config.yaml
d_mlp: 2048
norm_place: "pre"
init_std_up: 0.0203
init_std_down: 0.0
optimizer: "muon_variant"
decay_fraction: 0.918
seq_len: 512
MLP neurons of a small language model. Each row is named by its layer, matrix (up: input weights; down: output weights) and neuron, and shows model dimensions 96-191. Each number is 128 + 32 x the weight over its row's rms, rounded and kept within 0 to 255.
After each neuron's rows, "fires on" lists the tokens most often at its 100 highest values on Wikipedia text that the model never trained on.

L10.up1859 [124 127 169 109 128  32 128 100 199 110 102 177 111 132 102 138 106 129 106 101 118 147 110 103 126 109 136 143 125 152 129  99 200  93  95 114 140 105 145 137 109 189  93 161 180  94 121 104 111 154 151 156 123 102  57 117 120 135 118  73  95 136 134 130  85 128 140 101 161 142 137 116 132 125  89 180 165 130 127 101  99 181 133  88 166 119 221 195 174 134  64 118 169 170 124 118]
L10.down1859 [158 136  94  63 122 146 108 144  89  59  94  91 119 103 142  90 136 118 120  95 145 141 135 118 103 119 142 140 106 163 162 143  94 126  69 182 164 121  83  89 121 140 194  94 159 127 107 120  88 137 115 146 106 175 167  74 136 158  93 126 151  61 112 134 204  93 126 121 138 136 138  84 161 176 133 136 145  84  75 129 113 131 143 155  98 184 120 124 106  79 110 136 110  35  97 135]
fires on: " ", ",", "-", " at"

L9.up1111 [186 132  86 160 131 180  84 137 115 181 133  39  96 131 134 123 112  85 114 195 114 137 117  65 160 105  85 149 156 155 142 128 100 116 100 199 206  92 165 193 121 116 141  96 125 104 189 149 140 103 129 122 121 118 172 126 118 145 178  77 142 147 150 161 117  79  89  56 127 133 102 131 122 114 118 123 131  91  97 122 108 155 135 135 150 157 146 154 130  86 119 109 127 138 123 150]
L9.down1111 [143 149 172  89  80  96 158  83 128 170 128 110 128 176 101 159 113 164 147 105 126 164 116 122 117 164 131 106  81  74 109  90 118 158  82 137 109 124 100 148  97 194 146 119 148 154 176 124  84 145  82 131 156 132 116 109 124  90 105 137 147 119 117  85  79 161 189 177 134 168 126 176 123 118 109 123 151 129 102 133  92 146 113 155 182 133 161 143 105  99 175 182 124 182 124 144]
fires on: " ", " is", " has"

L10.up1829 [ 60 153 151 142  99  91  96 198  88 115 133 145 129 161  90 136 110 191 111 174 114 130  52 115 157 111 102 134  93 184 107  80 101 165 104 187 146  74 166 102 187 159 135 170 109 100 139 168  70 162  94  91  86 157 158  94 126 162 109 166 113 141 143 169 153 156 167 160 110 135 149 146  82 150  99  99 108 134 151 138 102  76 102 154 176 112 142 149 157 118 135  51 119 145 132 123]
L10.down1829 [118 133 126 143 111  52 113 108 140 106 154 111 142 150  98 121 104 175 165 148 131 146 110 151 152 103 147 151 163 118 156  85 131  72 132  99  73 154 109 126 135 156 114 140 121  63 129 132 162 176 106 137  96 139 123 110 131 164 111 102 145 156 114 141 126 136 119  97 143 110 160 132 120 145 139 141 121 122 126 138 180 124 147 109 202 129 114  89 101  81 128 159 137 133 124 162]
fires on: "\n", " \"", "-", " (", "_", "—"

L9.up109 [126 120 134 118 165 158 114 134 113  81  94 106 114 127 134 135 133 165  87 133 118 153 146 125 108 130  19 123 182 129 142 118 156 176 115 172 106 155 214 151 100 132 179  61 126 191 129 161 126 134 127 108  96 106  84 151 174 121  94 125 116 181 147  82 100 104 106 134 110  31 119 112 152 136  94 123 134 114  87 100 157 120  98  61 151 156 180 119 138 148 135  98 148 144  98 129]
L9.down109 [169 162 141 163 124 128 152 190 129 103 142 107 127 126 132 136 125 106 156 107 100  74 101 144 147 108 180 158  84 132 125 176 120 133 140 113 105 134 157 187 146 128 173 138  88 114 134 106  52 144 120 118 120 128 174 181 150 125 198 133 107 168 120 208 159 149 130 177 109  38 103 146 138  91 105  75 163 135 119 146 138  97 122 126 118 156  86 111 140 178 168 111 155 157 160  74]
fires on: " the", " for", " a", " was"

L9.up441 [193 131 141 162 137 124 155 153  80 122 147 171 150  93  79 175  76 134  99 115 142 180 120 102 109 130 105 153 172 145  96 138  85 179 122  86 158 165 102 137 158 123 144 122 182 146 146 148 113  95 170 135 177 122 144 143 150 168 117 103 144 165 124  88 127 142 149 145 186 152 126 124 175 150 126  71 127 142 128 138 138 191 126 108 117  85 136 100 138 182 156 109 118 137 134 166]
L9.down441 [135 165 141 133  76  82  97 127 115 124  65 197  80 142 120 133 115 169 119 140  46 169 113  88 170 115 131 180 109 124  98  99  98 182 128 103  63 159 115 201 132 139  61 122 104 109  88 139 128 192 137 121 107 131 164 168  85  92 165 185 100 138  82 173 114 128 165 100 131 173 101 129 118 122 153 154 156 157 143 100 129 184  95 108 111 122 132 112  82 176 101 112  44 127  56 155]
fires on: " and", ",", " of", " or", " also"

L9.up1973 [178  99 121 172 131 142 165 107 140 136 116 126  69  66  82 142 129 112  78 105  97 156 139 144 203  98 163 105 140 130 191 111 148 116 189 122 136 102 160 152 133 158 140  91  56  97 104  43 186 129 168 110 110  90 124  93 127  77 134 155 169 104 140 138  82 154  99 129 124 106  81 124 119 129 154 150 105 120 120 188 111  80 117 140 152 148 130 153 164 103 156 130  98 120 166 150]
L9.down1973 [142  39 108 103  91 125 102 126 133 127 120  85 159 147 164 149 136 160 154 103 145 177 132 122  85 141 156 115  81 125 174 214 163 175  58  80 157 110  87 153 165 144 133 158 143 129  49 198 119 133 114 151 172 114 150 119 142 157 131 101 123 119 180  83 150 133  99  80 115 112 107  99  99  87 126 131 104 161 156 146 111 158  83 168  48 153 172  74 102 156 181 116 134 118 139 124]
fires on: " and", ","

L9.up154 [ 91  85  89 174 157 125  88 168 123 141 147 177 125 137 169 149 116  98 109 175 131 135 104 193  99 157 104 126 188 165 133 146 138 124 118 129 204 128 122 156 115  92 155  65 113 190 131 140 165 105  84 173 116 155 156  88 117 156 111  84 135 124 126  72 141 131 160 184 142 177 144 114 192 156 112 177 112 165 130  93 127 166 184 149 134 111 123  88 116 147 104 134 144 196  75 144]
L9.down154 [127 119 160 107 161  74 147 108 116 155 171 175 128 174 107 106 114  67 169 100  84 105  99 113  84 100 135 160  92  75 111 133 116 149  77  73 122  98  71  37 111 159 183 182 155 135 136 120  94 148 123 118  85 163  82 127 126 107 171  81 103 136 118 142 162 138 122 101 121  79 159 127  99 192 113 161 139 127 113 121 101  63 113 110 216 130 146 130 118  73  76 136  81 103 136  56]
fires on: "-", " ", " J", " A"

L10.up1430 [103 152 114  78 149  77 122 128  73  98 157 178  40 147 142 125 187 125 104 116  76 184 149 152 104 153 125 144 155  91 167  71 158 149 123 151  90 103 151 204 136 155 137  80 143 131 107 143 135 131 166 169 168 129 114  78 186  99  99 123 178 136 169 166 155 112 124 127 146 121   4 136 146  94 146  95 102 122 110 115 111 182 140 111 144  92 150 160 121 121 148 153 110 165 101 118]
L10.down1430 [147 124 129 123 106 148 139 121 178 121 130 107 152 121 156  89 175  80 150 121 109 119 151 105  79  63 151 153 148 110 173 136  77 124  93 127 153  99 120 147 106 144 127 136 174 133 107 196  66 132  92  99 208  96  79 136 165 133 147 133 123 186 102 126 117 117  88 166 156 125  88  81 145  65 113 164 101  93 101 120 137 118 107 129 142 154 162 114 129 120 139 123  98  78 125 171]
fires on: " a", " for", "s"

L9.up2035 [170 150 142  55 150 165 181 127 110 148 171 140  85  90 141 123 152 105 109 163 169 172 159 103 114 124 125  90 148 164 162 149 128 140 150 143 190 125 120 110 131 160 171 108 150 163 125 171 139  75 157 137  88 118 124 142 123 130 124 135 161 124 157  84 172 135 165 163 104 163  57 111 130  85 188 128 141 132 152  86 100 162 159  89 125 115 125 167 148  99 138 141 182 121 129  86]
L9.down2035 [123 139 103 109 173 143 113  85 143 141  70 123 122 139  57 122 142 117 110  88 125  96 134 189 208 126 127 114 134 114 120 187 114  91 114 150 132  97 132 167 115 138  66 137  74 114 136 114 174 128 119  93 162 100 136 117 117 107 149 136 172 174 126 123  99  94 134 112 130 130 176 153 164 149  77 115 130 111  85 177 171 125 113 151  86 150  73 151 227 201 157  84  98 162 109 115]
fires on: " a", " the", " for", " to", " of"

L10.up1812 [ 69 116  98 123 132 142 137 169 170 100  99 159 133 123 161 144 132 156 132 148 123 184 141 154 131 113  87 119 128  89  90 124 121 139 119 180  72  87 138  96 111 175  57 126  99 103 213 190 160  56 105 186  72  66 132 159 139 104 134  80  49 106 114 122 114 127 166 100 132  92 119 135 126 214 162 131 125 183 119 136 139 145 141 117  74 126  48 130 133 112 163 216 116 151  84  91]
L10.down1812 [105 169 142 115  96 183 173 116 130 116 117 103 137 161 150  99 106 156 167 162 118 119 152 120 169 128 163 116 178 146 141 120  71 108 116  61 101 120 125 167 190 125  78 177 142  60 102 115 137 123 112 149 140  61 186 122 189 163 116 134 126 165 155 131 150 124 159 148 145 125 162 112 125 109 102 179 125 175 129 134 113  53 135 147 135 135  62 114  66 144 111 167 191 136 157 119]
fires on: " to", " not", "t"

L10.up78 [139 113  97 169 125 153 162 109  82 111 104 163 152 101 126 163 106 121 104 118 120 118 119 158 144 163  91 207 135 113 140 104 130 101  91 159  73 115 158 142 170 103 135 143 128  72 123 173 123 155 102  94  84 122 104 116  95  92 128 133 126 166 115 159 141 105 111 187  94 172  91  81  99 169 176 133 130 152  96 167 128 123 121  83 153 183 145 156  96 119 138 140 150 129 143 122]
L10.down78 [154 122 126 124 137  99 154 126 138 124 159 103 143 154  88  94 159 120 119 114 115 145 146 116 189  85 223 161 180 140 120 127 136 132 189  89 103 127 130 130 165 145  76 158  84 135  75 140  75 119 175 145 156  74 136  99 134  67 178 147 136  73 123 115 109 138 101 116 105 122 118 102 149 162 111 160 107 131 121 150 135 194  98  80 156 121  94 103 127 136 185 129  54 117  96 174]
fires on: " for", " in", " the", " of", " from"

L9.up578 [168 151 134  65 112 115  93 124 157 119 111 144  53  69 116  78 147 113 155 157 139 102  86 132 128 190 103 144 132 149 107 110 121 143 140 119 103 135  72 120 144 199 167 126 131 140 104 159 121 161 114 148  69 123  43 131 113 119 139 149 128  86 104 118  87 132 110  64 203 113 112 142 123 148 116 153 131 139 158 173  38 121 129 139 170 110 140 143 168 133 200 162 149 196 158 145]
L9.down578 [178  83 132  85 130 173 144 146 120 114  84 139 141 124  89 168 194 127 170 121 159 194 146 132 142 125 156  97 190 110 120 110 150 144 127 117  95 163 104  97 171 173  82 148 143 197  75 147 134 147  38 117  29 115 151  81 100 119 141 189  97  57 143  78 154  90 123 120 133 151 130 131 140 206 159 191 122 119 111 173 128 119 185 138  79 138 116 188 158  70 136 152 156  69 147  89]
fires on: ".", ",", " Se"

L9.up915 [157 144  79  77  97 153 197 145 109 141 102  86  81  60  56 136 162 120 172  63 107 168 106 104  90 101 136 110  48 145 143 188 124 153 103 119  97 172 101 190 164 144 122 217 129  79 123 111 107 132 112 172 107 119 127 135 155 137 120 158 172 196  59 116  90 192 149 135 183 156 129 122 176  91 100 171 115  62 122  95  90 169 117 119 144 146 148 141 144 161 153 173 135 192 126 199]
L9.down915 [133 106 154 114  90  73 130 176 137 124 129 114 127 122 135  93 172 119  99 127  99 175 123  99 146 134 148 161 132  86 141 160 184 160  90 119 149 100  93 174  83 130 142 105 139 123 110 114 136 117 136 109 203  76 121 136 104 106  93 128  87 120 136 143 155 102 138 126  62 126 198 185 157 107  76 130  72 154 112  95 139  92 137 177 134 154  63 161 147  86 133 108  82  70 159 112]
fires on: ",", " was", " is", " as"

L9.up1481 [120  61  76 138 137  77 143  66 172 106  89 182 130 124 100  71 164 120 100 123  91 153 101  84  96 120 123 184 102 104 158 127 195  87 154  91 114 138 153 189 103  76  59 113 169  95 121 115 155 145 167 107 101  57 149 149 123 139 116 171 125 116 158  94  66 141 162  90 113 161 128 149  88 153 123  92 111  79 118  99 146 127 110 156 139 168 126  69 109  91  90 111 123 118 104 102]
L9.down1481 [127 184 180 149  80 126 100 162 129 131 124 108 126  91 119 191  91  67  91 105 148  84 101  86 177 109 106 144 118 146 171  77 111 178 102  65  80 155 120  53 133 150 136 149 144  80 107  95 142 125  65 106 147 169 198 136 143 161  98 123 127 137 141 149 141 103 133 121 157  84 141 121 152 165 152 172 185 110 124 191  77 165 118 134 112 176 134 123 133 188 124 149  85  87 140 102]
fires on: ",", ")", " |", "a", "."

L9.up1435 [110  86 126 105 154 122  70  92  90 124 107 115 132 131 159 138 125 126 100 140  96 143 126 140  86  70 105 140 103 123  46  90 165 114 148 142 120 161 143 203 140 174 114 108 139 181 106 147 154  72  69 104 107 169 136 144 100 113 194 144 164 176 111 114 100 140 121 116 144 197  87 123  79 120 185 120  71 153 149 171  96  77 201 150 136 144 214 145 183 117  99 130  33  89 133 137]
L9.down1435 [111 128 161 174 142  29 179 179  99  88 132 116 136 112  92  45 129 106 108  97  96 161 141 150 161 106 122 115 128 146 153 152  89  80 191 155 139 178 158 157 117 161 143 142  97  70 149 120 163 146 113 161 148 158 217 147 154 176 122 173 144  85 120 143 166 116  95 128 133 115 173 174 149 126 119 166  87 146 119 116 127 162 140 138  81 132 108 105 146  97 132 101 135 139  37 113]
fires on: " |", " ", " to"

L9.up1611 [101 119 113 121 141  44 102 125 191  50 139 138 168 165 128 149 160 139 152 117 139 162 200 139  66 108 141  74 102 112  96 127 144 149  73 176 168  78 140 120 139 170  86 122 188 162 122 108 150 137 148 157 157 127 176 152 177 138 107  79 174 102 142 109  85 141 147 113 152 103  88 174 138  98 157  82 138  87 142 190  55 149 123  86  83 170 149 143 110 110 151 143 116 173  97 146]
L9.down1611 [162 132 139 132 120  93  94 101  71 137 144 173 148  94  94 126 127  96 148 107 124 161 136 153 141 110 168 129 120  93 104 163 100 100 110 146 144 201 121 156 106  85 101 102 165 103 173 124 159 179 140 117 169 120 129 133 146 139 134 166 158 153  99 123 159 127  94 101 181  92 153 120 121 169 201 138 146 132  91 105 126  97  93  92 174 149 144 130 120 123  93 150 133 105 125 114]
fires on: " |", "ly", " be", " a"

L9.up1694 [114 163 145 185 178 159  85 104 107 159  58 143 141  73 111 111 110 112  88 142 116 108 167 150 120 117 140  94 151 117 124 171 144 122 145 135 165 181 175 145 151 130 153 158 152 171 104 129 170 120  86 166 104 113 118 125 113  87  91  58 100 177 107 100 152 142 189 128 142  95 108 161  93 203 129 150 129  88 109 125 152 160 127 141  68 166 112 143 185 116 131 201 117 141 163 104]
L9.down1694 [161 132 193 151 124 143  92  75 108 141 161 157 121 158 114 142 174 115 187 108 110 118 102  60 107 130 102 136 168  75 122  80  23 108 190 114  88 159 119 108 131 119 109  97 150  89 157 162  81 130 126 144 128 133 101 114 110 171 108 130 103 118 157  85 179 154 110 126 135 167 156 189 112 114 128 137 142 175 124 129 168 158 138 176 103 131  77 118 118 150 124  93  68 165 131 151]
fires on: " ", " second"

L10.up1455 [121 180 127 180 142  71 213  66 116 109 139 187 108 128 153 122  55 120 173 191 116 185 150 135 125 111 108 123 124 115 101 163 235  97 140 226 136 122 125 116 164 148 111  98 139 170 138 131 118 121 116 150 111  61 105  81 167 103 125 134 128 124 117 172 143 101 129 146 138  90 135 112 102 129 160 106 188 153 139 125  78 127 165 179 111 158 171  97 110 134 178 153 148 104 125 194]
L10.down1455 [132 150 147  99 166 147 117  92  82 130 107 108 143 160 198  71 164 105 103 121 138 105 147 123 127  82 144 108 130 186 172  86  92 121  74  90 136 152 133 115 180 171 111 154 132  54 123 149  88 123 133 150 103 128  91 113 165 153 126 101 141  99 190 131 197 143 103 118 137 146 110  62 147 102 148 151 153 133 219 156 183 142 180 179 142 107 109 125 107 147 133 100 128 106 109  76]
fires on: " the", " (", "s", "'"

L10.up1216 [161 110 126 126 113 111  97 144 141  98 133 173 119 118 139 173 120 146 139 120 145  90 160  68  83 183 126 118 151 181 137 128 152 123 121 177  59 101 119 141 113 140 174 109 162  94 119 173 140 163  99  92  94 185 111 114  95 126 129 167 110 198 132 120 117 191  75 165  52 128 128 194 138 127 111 128 117 132 136 125 109  65 141 112 130 152 122 125 126 134 156 122 119  89 117 144]
L10.down1216 [130 127 156 204  90 118 130 194 169 102  97 165 142 132  81  60  87 149 169 109 131 140 138 179 124  83  89 153 121 121 114 132  81 166 157 113 129 203 137 119 126  92  84  86  97 119  99 144 161 179 155 129 107 156 150 183 144 116 135 154 126 129 103 159 123 193  69 137  86 178 160 176 165 119  69 102 144 160 190 119 136 134 162  82 175  92 135 145  71 186 107  67  86 114 146 148]
fires on: " and", ",", " of", " in"

L9.up1152 [109 160 186 148 128 119 134 114  53 163  94 138  57 166 170  89 159 155  59 146 110 134 109 107 124 166 130 145 132 162 134 126 121 112 114 137  69  87 167  75  45  87 156 138 105  86 121  82  93  47 173  70 114 117 130 151 122 171 129 198 109 162 128 157 100 170 193 181 107 115 121 119 141 134 182 131 159 158 117 125 139 179 120 106 127 150 135 148 146 116 144 160 120 131 135 157]
L9.down1152 [127 192 175 154 180 144 126 100  91 144 174 141  96 164  99  44 157 129  93 128 175 144 104 142 170 127  78 147 164 134 120 131 133 153 122 111 140 170 118 128  95 116 149 198  69  82 143 140  91 162 130  85 132 123 139 118 205 203 114 114 175  77 100 126 147 131 158 107  74 141 153  90 141  79 185 181 180 145 100 120 111 156 180 115 134 110 149 115  98 180 139 147 121 123 202 141]
fires on: ",", " |", " in", " United", "),", " of"

L9.up920 [121 131  71 123  91  62  91 146 140  79 118 126 125 146  80 175 129 159 133 159  90 136 105 106  87 131 114 147 136  72 107  95 144  94 162  74 145 129 189 122 141 110 126  94 121 102 137 152 109 110 103  94 129 118 130 114 136  80 108 149 189 146 113 115 162  91 149 153 131 170  90 124 144 134 130 112 119 179 103 145 141  99 147 108 201  94  74 159  88 111  76 112  87 119  97 123]
L9.down920 [156  69  79 148 147 122 176 105 122  46  72 153 139 155 178 139 116 110  91 132 145  99 121 178 105 147 118  81 165 134 153 104  70 104 134 128 139 138 142 139 111 125  77  98 148 150  91 165 144 174 154  93 120 121 107 148 102 144 173 192 166 116 147 111  99 175 117 121 110 147 139  66 113 151 159 126 136 115  59 142 139  91 149 125  98 131 162 120 106 117 160 128  88 149 147 176]
fires on: " a", " short", " few", " three", " two", " "

L9.up837 [167 134 147 114  74 121 210 181 160  99 189 119 147 131 120 132  40 121  92 174 133 130 127 123  83 129 149 168 149  97 156 137  93  87 118 185 104 151 158 147 109 162 146 153  99 149  72 162 144 124 125 106 188 114 184  89  51 130 191 155 136 152 156 159 160  90 177  97 194 182  85  97 125 148 143 147 133 101  34 108  57 168  84 122 164 136 135 168 127 127 102 119 124 150 163 201]
L9.down837 [129 125  90 174  79 153 107 112  84 123 171 124 153 122 169 184 114 126 157 143  78 137 132 126 123 100 150 143 133 162 137 177 113 114 106 108  99 157 102 100 113 148  97 101 187 125 161 133 105 141  74 133 139 118 128 121 124 148 162 178 133 142 100 171 157 124 113 155 203 111 115  87 116 126 153  92  76  88 157 121  92 126 122  88 115  78 102 135 147 177  75 113  81 151 180 160]
fires on: " a", " A", " |", " C"

L10.up263 [150 127 140 155 183 104  82 127 131 165 115 157 107 133  90 149  65  79  93  47  83 106 137 151 178 118 114 144 143 131 147 182  72  84 169 139 124 100 138 115 157 144 115 131  80 158 123 104 186 152 148 104 131 128 106 151 171 110 117 154 132 124  95 181  89 147 130 151 155 112 123 186 137 133 137 134  87 101 103  79 103 133 137 102 142 155 182 117 180 113 159 129 117 109 107 123]
L10.down263 [ 91 121 115 138 135 153 130 134  74 101 124  66 168 125 141 118 122 166 115 111 105  88 132 152 147 144  63 123 108  98 101  97 135 158 114 117  84 117 146 136 115  91 107 128 156 147  94 107 141 121 113 101 215 134 161 175 135 148  61  99 163 126 145 118 119 188 144 121  89  98  64 117 118 155 155 151 102 116 139 124 163 114 120  79  69  98  80 149  36  98 140 178 117  79 147 101]
fires on: " was", " and", " of", " became", " or"

L9.up415 [101 106 136 139 105  35 108 208 131  78 188 107 150 115 106 198 106  87 145 122 123 137 119 100  96 157 106 137 114 179 141 125 130 110  83 164 147 113 125 142 117  75 112 120 103 156 116 153  83 111 197 101 108 140 104 102 130 165 113 120  94 162 168 164 131 152 144 110 124 174 164 103 129 169 115 121 125 103 126 129 152 151 169 107 131 117 120 162 114 119 164 127  91 127 145 135]
L9.down415 [ 62 107 126 124 136 177 137 181 109 125 135 107  99  89 188 145 137 144 155 147 155  92 130 148  66 120 108 133 142 143 131 179 158 118  88 104 141 159 122  85  70  91 155 100  81 117 147 140 185 155 133 111 169 140 116  93 118 131 149 156 125 128 176 104 145 155  61 149  95 113 108 111  75 153 133 173 125 151 125 113 141 182 148 184 172  91 137 102 105 139 106 116 125 134  62  71]
fires on: " \"", " in", "-", " a"

L10.up1588 [ 62 106  79 147 132  49 140 233 130 161 142 147 129 121 119 164 113 111 173  68 115 187 137 160 117 141 132 103 135 181 112  94 143 139 131 178 176 129 112 105 120 189 151  96 143  95 143 148  64 176 155 124  59 121 118  92 107 138 114 174  65 142 113 139 110 154 114  88 137 136  52  91 129 119 103 113  88 154 129 160 148 112  96 163 131 113 193 141 115 148 122  84  79  72 133 156]
L10.down1588 [ 87 118 156 100 107 106 144  97 125 133 133 114 166 125  90 113 102 145 174 150 130  96 123 107 155 177 183 126 118 202 158 124 215 149 140 176 150 171 128 110  99 170 126 125 155  96 132 140 102 121 154 129 139 129 174 116 107 131 142 149 126 175 106 117 109 174 137 152  80 100 103 161 108 138 123 113 109 121  80 119 167 169 153 132 175  84 144 129 112  77 125 110 140  65  35 198]
fires on: " \"", " ", " (", "-", "—"

L10.up472 [ 91 166 130 126 163 120  79 177 137 165 121 193 117 172 175 125 163 108  54 115 122 190 180 129 125  78 138 160 126 118 163 140  86 150 106  84 121 134 126 110 102 154 174 137 123 112 112 119  76 119 109 136 138 160 138  97 152 171 172 141  82 178  86 112 135 135 191  97 126 150 104 135 100 144 113 135  78 133 132 129 140 155 111  85 133  76 114 126 145 119 171 157 107  79 130 155]
L10.down472 [134  63  94 149  60  91 125 151 151 195 114 101 124 110 146 105 155 132 140  42 144 129 126 178  90  79 175  81 140  66 103 178 172 163 125 140 101 127 162 128 104 128 115 133 127  88 143 131 184 181  78  97 103  44 111  65 135 110 144 130 133 156 172 144  59 119 202 114 109 174 144 124 181 127 132 158 131 179 126 185 133  75 123 101  90 131 103  89  65 154 128 188 108 124 192 108]
fires on: " the", ",", " and", " of", " as"

L10.up1673 [ 76 127 108 155 137 180 199 180 127  80  81 169  97  91 151 137 117 122 135 110 137 119 127 130 123  60 153 145 117 141 101 182 151 145  94 159 142 146 159 118 191 115 146 108 171  99 136 120 120  84 139 150 104 128 105 108 104 165  80 164 124  96 141 114 147 136 178 159 184 235 151 108 127 134 117  78 144 103 129 110 163 116 128 133 120  89 179 166 107 157 121 115 147  91 113 150]
L10.down1673 [144 165  87 142 113 122 159 115 112 104 138 166 122 109 165 132 116 173 132 140 136 131 159 108 136 141 167 166 128  77 153 138 130 113 140 125 124 114 104 106 157  96 146 115 114  95  67 117  85 119 135 143  91  57 118 104 114  90 108 144 142 104 120 101 113 173 143 162  93  77  72 176 122 104 183 114 178 121 109 101 104 173 137 115 148  56 166 127 138 135 127 107 103  87 191 172]
fires on: ".", "ion", ",", " of", "ulus"

L9.up1142 [146 127 111 151 138 147 116  84 199 100  98 134  50  63 130 157 135 112 131 162 117 154 183  95 134 124 102 161 173 128 133 178 155 173 181  82  97 123  65  80 117 134 133 157 161 148 113 122 115 110 194 116 103 110 126 148 117 177 121  92  58 141 194 106 146 148 104 161 153 162  92 126 171  76 109  95 109 183 140 127 128  98 112 113 116 124 139 157 163  97 194 122 120  87 118 134]
L9.down1142 [172 188 177 160 214 161  56  59 166 113 134 112 103 131  65 116 120 156 123 138 144 108  73  97 142  92 158 122 104 136 144 128 153 147 120 122 164 114 126 136 148 104 149  85 131 128 113 101 136 138 112 153 136 121 142  90  91 138 101 224 135 206 107  91 153  90 163 151 113 163 129 155  97  86 100  97 123 128  91 163 153 141 140 112 175 105 105 116 181 148 103 134 157 141 120 179]
fires on: ",", "\"", " C", "\",", "C", " and"

L10.up555 [123 167 101 110  59 114 152  58  86  68 163 103 175  41 169 153 127 126 148 131 130 134 128 179 106 165 122 139 132 136 100 101  80 112 166 137 125 157 150 134 115 122 113 106 100 137 114 128 160 117 137 139 121  92 147 107 114 128 181 120  90 194  85 118 161  96 146 165 135 146 126 117 137 117 182 104 181 105 104 114  76 115  98 180 147 142 147 132 103 146  68 156 127 158 112 166]
L10.down555 [123 111 154 165 128 183 169 168 181 139 200 122 139  98 138 110 118 115 124 155 140 115 131 191 124 118 150  60  74 113 212 110  60 154 135 102 137 146 122  99 117 109 140 139 100  51 126 172 151 115 104 161 154 121 121 140 162  55 141 123  97 145 133 125 112 131  96 104 133 146 119  97 138 135 171 116 166 133 119 127 157 149 133 148 139  74  91 128  94 188 115 166  76 150 125 163]
fires on: " the", " was", "jan", " a", "s"

L9.up1870 [126 132  61  74  86 115 143 141 104 102 112 165 147 132 147 100 124 129 140  85 110  72  82 141  56  99 126 114  95  75  92 123 123 109 169 186  99 108 150 149  49 154 177 113 173 122 110 137 109 125 137  77  64  91 125 130  93 185 114 106 105 123 156 119 136 110 152 123 122  91  74 115  84  89 159 126 132 163 146 115 100 133 115 125 155 103 132  56  88 117 122 132 188 135 113  87]
L9.down1870 [114 100 149 102 139 112  89 120 108 115 141  88 119 112 116 174 123 166 156 155 117 162 161 131 152 110  54 107 174 106 127 119 132 158 107 120  94 123 137 112 150  89 103  98 145 142 130 148 178 145 112  99  89 111  83 133 171 100  75  91 114 164 179 151 130 105  59  88 100 166 178 146 156  53 128 151 134 180 178 166 153 198 176 123 119 124 166 167 126 127 130 111  95 139  69 134]
fires on: " |", ",", " brother", " Admiral", " Sir", "-"

L10.up118 [113 132  94 144 118 124 134 160 101  98 119 180 145  95 105 153 115  97 127 194  94 143  75 143 141 123 120 167 140  85 139 145 142 135 127 120 129 125 205 187 144 175 175 103 105 154 146 182 157 125 133 148 118 129 141 118  82 156 132  98 127 179 182  61  83 102 122  92 168 163  78 117 107 127 134 162 129  86  79 123 114 117 153 174 126 161 124  79 155  91  88 107 112 143 128 133]
L10.down118 [ 95 148 162 151 128 122 126 106 151 158 150 164 124  91 122  91 141 145 147 148 118  95  87 130 133  98 162 156 105 103 112 143  93 110 196 170 163 102 103 131 116 152 175 152 162  62 143 163 119 186 139 181 114  84 106  92 147 149  83  95 133 108  50 169 145 115 184 138 137 146  89 155 136 139  71 115 166 146 134 113 123  94 144 194 169  76  98 136 122 122 128 122 140 128 125 151]
fires on: " ", " A"

L10.up1102 [113  87  59 128 173 118 212 140  19 161 109 133 118  96 159 119  99 121  53 129 117 136 143 119 127 101 110 202 167 125 130 174 109 121 100 108 132  95 131  75 138  77  90  97 124 191 126 198  98 114 122 155 171 121 128 133  95 140  61 104 173 129 119 124 109 119  72 140 100 101 101 136 116 102 135 167  71 153 107 114 176 100 138 100 112 156 148 150  58 123 146 138 163  83  83 107]
L10.down1102 [170 128  93 111 161  77 177 148 111 120 161 138  96 196  63  93 135 138 110  80 134 141 151 144 122 140 152 127 158 143 107 167 139 119 129 157 155 157 150 144  91  99  82 150 125 137 143 120 139 178 146 137  97 149 190 153 114 125 131 136 106 126 133 109 133 111 129 142  90 198 134 167 114 109 112  88 173  84 132  79  94  88 134  97 129 136 140 134  38 108 137 166 135 138 145 136]
fires on: " in", " |", " for", ";", " the", " from"